Weights of a small GPT-style language model, trained from scratch on English Wikipedia.
Training: a variant of Muon for these matrices, 800M tokens, 6105 steps.
MLP neurons of a small language model. Each row is named by its layer, matrix (up: input weights) and neuron, and shows model dimensions 224-287. Each number is 200 + 20 x the weight over its row's rms, rounded and kept within 0 to 999.
Before each neuron's rows, "fires after" lists the tokens most often just before its 100 highest values on Wikipedia text that the model never trained on.

fires after: "| ", "FI", "CE", "^", "min"
L7.up1058,207,205,214,154,186,228,160,173,198,183,178,186,205,216,209,155,218,211,183,201,200,190,211,237,204,191,193,213,170,201,199,155,191,209,199,196,194,204,174,212,190,236,211,194,213,215,202,167,183,189,175,178,208,170,185,205,193,165,189,177,228,194,184,175

fires after: "the ", "3", "2", "| ", "01"
L4.up1216,209,235,187,209,209,216,167,209,220,174,195,219,198,196,214,179,197,193,214,174,194,204,215,185,164,184,187,202,186,215,193,155,202,202,217,216,197,154,163,203,235,194,238,186,201,169,229,181,204,214,203,167,198,206,215,178,179,183,206,195,197,219,231,203

fires after: "| ", ".", "–", "2", "5", "4"
L7.up1177,210,214,192,197,191,210,190,192,234,199,188,228,193,208,211,181,208,216,190,176,197,244,188,205,213,210,176,197,212,218,214,206,216,195,225,188,179,133,188,183,231,229,212,235,228,190,200,232,225,202,200,160,217,210,219,202,185,210,190,159,207,229,150,216

fires after: "W", "NL", "F", "Co", "Schw", "E"
L5.up600,212,178,197,191,239,225,163,203,192,168,219,168,221,201,202,200,208,229,207,215,187,187,172,155,207,217,203,205,184,196,213,214,172,195,190,218,186,187,181,184,193,211,166,177,194,223,195,205,197,205,216,186,206,184,182,185,217,180,200,199,216,214,202,206

fires after: "V", "F", "Y", "Q", "G", "AR"
L3.up833,209,171,215,218,213,187,205,230,192,209,230,211,198,226,178,209,206,193,202,191,219,232,200,186,197,188,224,208,210,201,164,212,201,214,195,227,193,190,230,159,189,177,211,169,196,235,198,202,188,195,196,184,174,222,259,134,183,164,185,198,210,212,202,203

fires after: "m", ".", "| ", "T"
L9.up439,172,215,203,162,198,208,193,211,194,198,268,194,183,200,193,201,143,204,222,226,177,232,194,263,190,187,191,225,211,190,199,217,192,213,182,185,200,138,194,204,170,199,195,177,204,169,211,209,234,214,194,192,184,172,220,203,183,164,183,207,221,172,200,220

fires after: "| ", "O", "i ", "Y", "Ch", "I"
L7.up85,226,197,173,203,186,197,183,197,227,236,178,216,182,203,201,214,178,180,213,194,192,206,184,158,189,177,204,222,205,181,135,209,190,238,223,181,195,192,186,212,187,210,224,192,207,200,211,227,206,208,177,226,184,181,194,198,175,177,211,254,190,174,173,178

fires after: "M", "Bar", "Ar", "R", "Mur", "Sh"
L5.up944,226,196,223,173,175,173,189,208,167,234,149,245,188,220,186,219,214,185,212,232,196,209,187,234,224,178,209,197,185,208,156,171,209,215,238,194,195,201,184,215,162,237,169,204,193,201,214,170,210,200,207,183,183,183,204,182,219,214,197,228,173,188,169,166

fires after: "Ch", "ch", "Sand", "| ", "St", "st"
L7.up503,187,201,200,208,198,167,187,210,201,186,203,235,184,166,185,196,175,182,212,211,192,184,223,202,217,206,226,209,215,158,195,201,211,212,217,175,214,171,189,184,192,165,156,181,213,167,210,217,243,201,198,204,202,203,220,211,249,183,213,230,149,185,221,194

fires after: "U", "G", "D", "T", "F", "Mir"
L3.up749,252,214,177,216,193,227,217,225,173,229,196,191,197,228,196,194,217,188,202,182,200,206,193,199,199,198,211,216,180,166,228,230,217,226,204,192,188,190,211,222,194,179,240,195,240,197,186,209,187,194,202,234,214,223,190,209,213,181,196,224,171,221,167,208

fires after: ":", ".", "| ", "ob"
L7.up248,196,193,176,226,199,210,214,175,198,211,211,228,219,227,227,227,231,186,178,165,202,204,209,215,204,212,193,197,198,194,183,216,181,197,209,199,163,180,216,188,220,178,201,198,181,213,217,216,198,225,191,211,205,228,251,205,201,206,189,189,222,211,217,195

fires after: "| ", "; ", "- "
L9.up858,204,196,175,198,191,211,221,187,198,167,199,184,200,209,166,183,214,197,168,240,184,198,217,230,219,261,210,176,176,215,164,246,201,227,198,199,180,176,207,224,200,212,162,185,239,164,139,205,205,174,191,199,158,198,189,192,183,178,212,164,212,201,168,199

fires after: "| ", "4", "No", "released ", ", "
L7.up602,172,189,207,193,179,219,162,218,222,130,179,198,190,198,224,205,198,199,212,180,212,178,208,226,205,216,180,185,187,205,203,179,171,169,196,158,172,173,179,199,199,220,192,198,215,186,187,204,212,197,201,175,221,214,173,184,223,194,210,170,225,201,192,179

fires after: "| ", "a ", "-", " ", "In", ". "
L7.up959,235,214,213,160,236,193,213,204,195,131,182,178,188,224,188,173,183,197,203,189,212,202,188,211,231,197,203,195,225,191,178,176,176,211,220,211,170,196,213,196,169,198,273,224,174,189,194,188,173,201,219,189,191,220,186,170,180,184,198,204,230,214,207,189

fires after: "as ", "and ", ", "
L5.up23,216,198,241,211,230,213,225,192,206,189,212,216,199,235,183,218,209,192,207,204,261,183,244,178,205,187,209,200,210,233,227,209,205,181,239,171,178,157,207,184,195,189,213,223,191,185,178,209,206,204,222,225,207,169,176,229,219,233,199,248,172,195,202,216

fires after: "| ", "Votes ", "- "
L5.up1059,204,209,181,196,203,227,142,220,198,210,202,200,173,178,159,185,193,177,209,184,207,185,227,196,189,181,179,170,202,214,166,204,177,195,197,223,203,200,188,187,219,192,190,207,178,199,202,198,209,203,222,192,197,192,199,201,179,189,207,179,240,204,177,152

fires after: "| ", " ", "0 ", "% ", ") ", "5 "
L7.up672,231,195,204,240,180,207,188,188,175,152,211,217,176,199,162,171,159,198,189,202,227,204,184,217,211,203,201,200,195,196,146,199,159,213,212,199,178,220,199,200,167,218,199,192,202,207,187,179,185,199,194,184,223,212,192,179,198,200,228,188,172,269,173,190

fires after: ", ", "one ", "Score ", "H", "S", "Result "
L4.up12,206,176,185,173,189,202,238,216,208,193,212,170,212,196,214,186,209,193,178,200,210,210,228,169,207,189,174,198,206,219,215,185,214,202,192,174,221,191,191,192,173,203,202,231,197,206,179,183,178,206,206,174,181,228,176,190,200,194,184,180,226,222,168,178

fires after: "D", "R", "E", "d", "Dr", "ro"
L5.up13,205,196,216,205,230,194,215,179,202,221,230,221,195,213,180,170,205,197,184,197,183,192,184,200,208,216,186,234,226,194,202,177,174,229,180,227,218,200,190,236,188,185,201,180,149,162,200,185,207,221,196,201,175,180,185,215,220,206,182,216,155,247,215,216

fires after: "Sal", "ad", "Gar", "}_", "as", "Mol"
L5.up8,211,187,197,197,189,203,203,187,168,230,162,215,224,210,176,164,203,208,206,208,212,208,233,233,200,184,222,210,198,233,177,205,184,202,238,236,194,231,213,184,229,221,149,196,172,189,200,200,172,226,218,229,174,207,188,196,160,195,188,179,148,177,238,189

fires after: "(", "R", "D", "А", "C", "M"
L5.up580,208,221,190,160,178,197,213,188,222,216,223,197,173,211,213,202,208,168,182,179,199,179,173,206,206,196,215,210,194,208,196,183,209,205,196,188,220,178,188,200,230,191,192,182,192,212,195,190,212,189,181,195,218,171,172,191,188,189,227,218,187,202,179,200

fires after: "\"", "Hap", "Sel", "lost ", "fe"
L9.up387,196,156,192,181,236,188,195,230,218,208,199,200,167,223,190,187,185,193,227,228,221,207,211,222,210,191,173,231,192,186,181,187,209,209,171,190,201,200,199,200,178,188,198,244,207,215,185,205,162,209,230,204,187,215,193,189,220,170,217,189,181,185,203,198

fires after: ".", ":", "0", "was ", "were "
L3.up653,221,149,219,188,216,210,196,196,204,205,204,209,206,202,192,187,189,203,185,172,194,198,204,204,204,177,209,198,201,213,205,201,195,194,160,172,221,231,208,208,202,207,165,203,213,254,222,203,203,193,197,210,201,209,201,193,217,187,197,186,145,205,197,152

fires after: "Mar", "| ", "Bl", "Ber", "Hel", "John "
L7.up1120,202,203,178,198,203,190,189,192,179,186,185,191,188,171,181,191,156,204,220,197,227,179,168,175,199,207,196,186,236,202,189,225,193,177,229,239,213,222,208,187,223,189,200,226,195,127,192,199,215,222,230,192,160,214,220,191,187,200,207,214,181,191,218,206

fires after: ".", "ab", "(", "m", "m "
L7.up842,228,222,189,200,206,201,202,201,178,197,217,243,203,199,204,198,156,194,184,200,226,215,201,216,189,187,178,231,223,160,169,223,184,212,224,188,166,238,173,213,181,224,178,170,196,190,209,216,209,249,184,227,192,228,212,228,212,195,190,251,181,220,202,195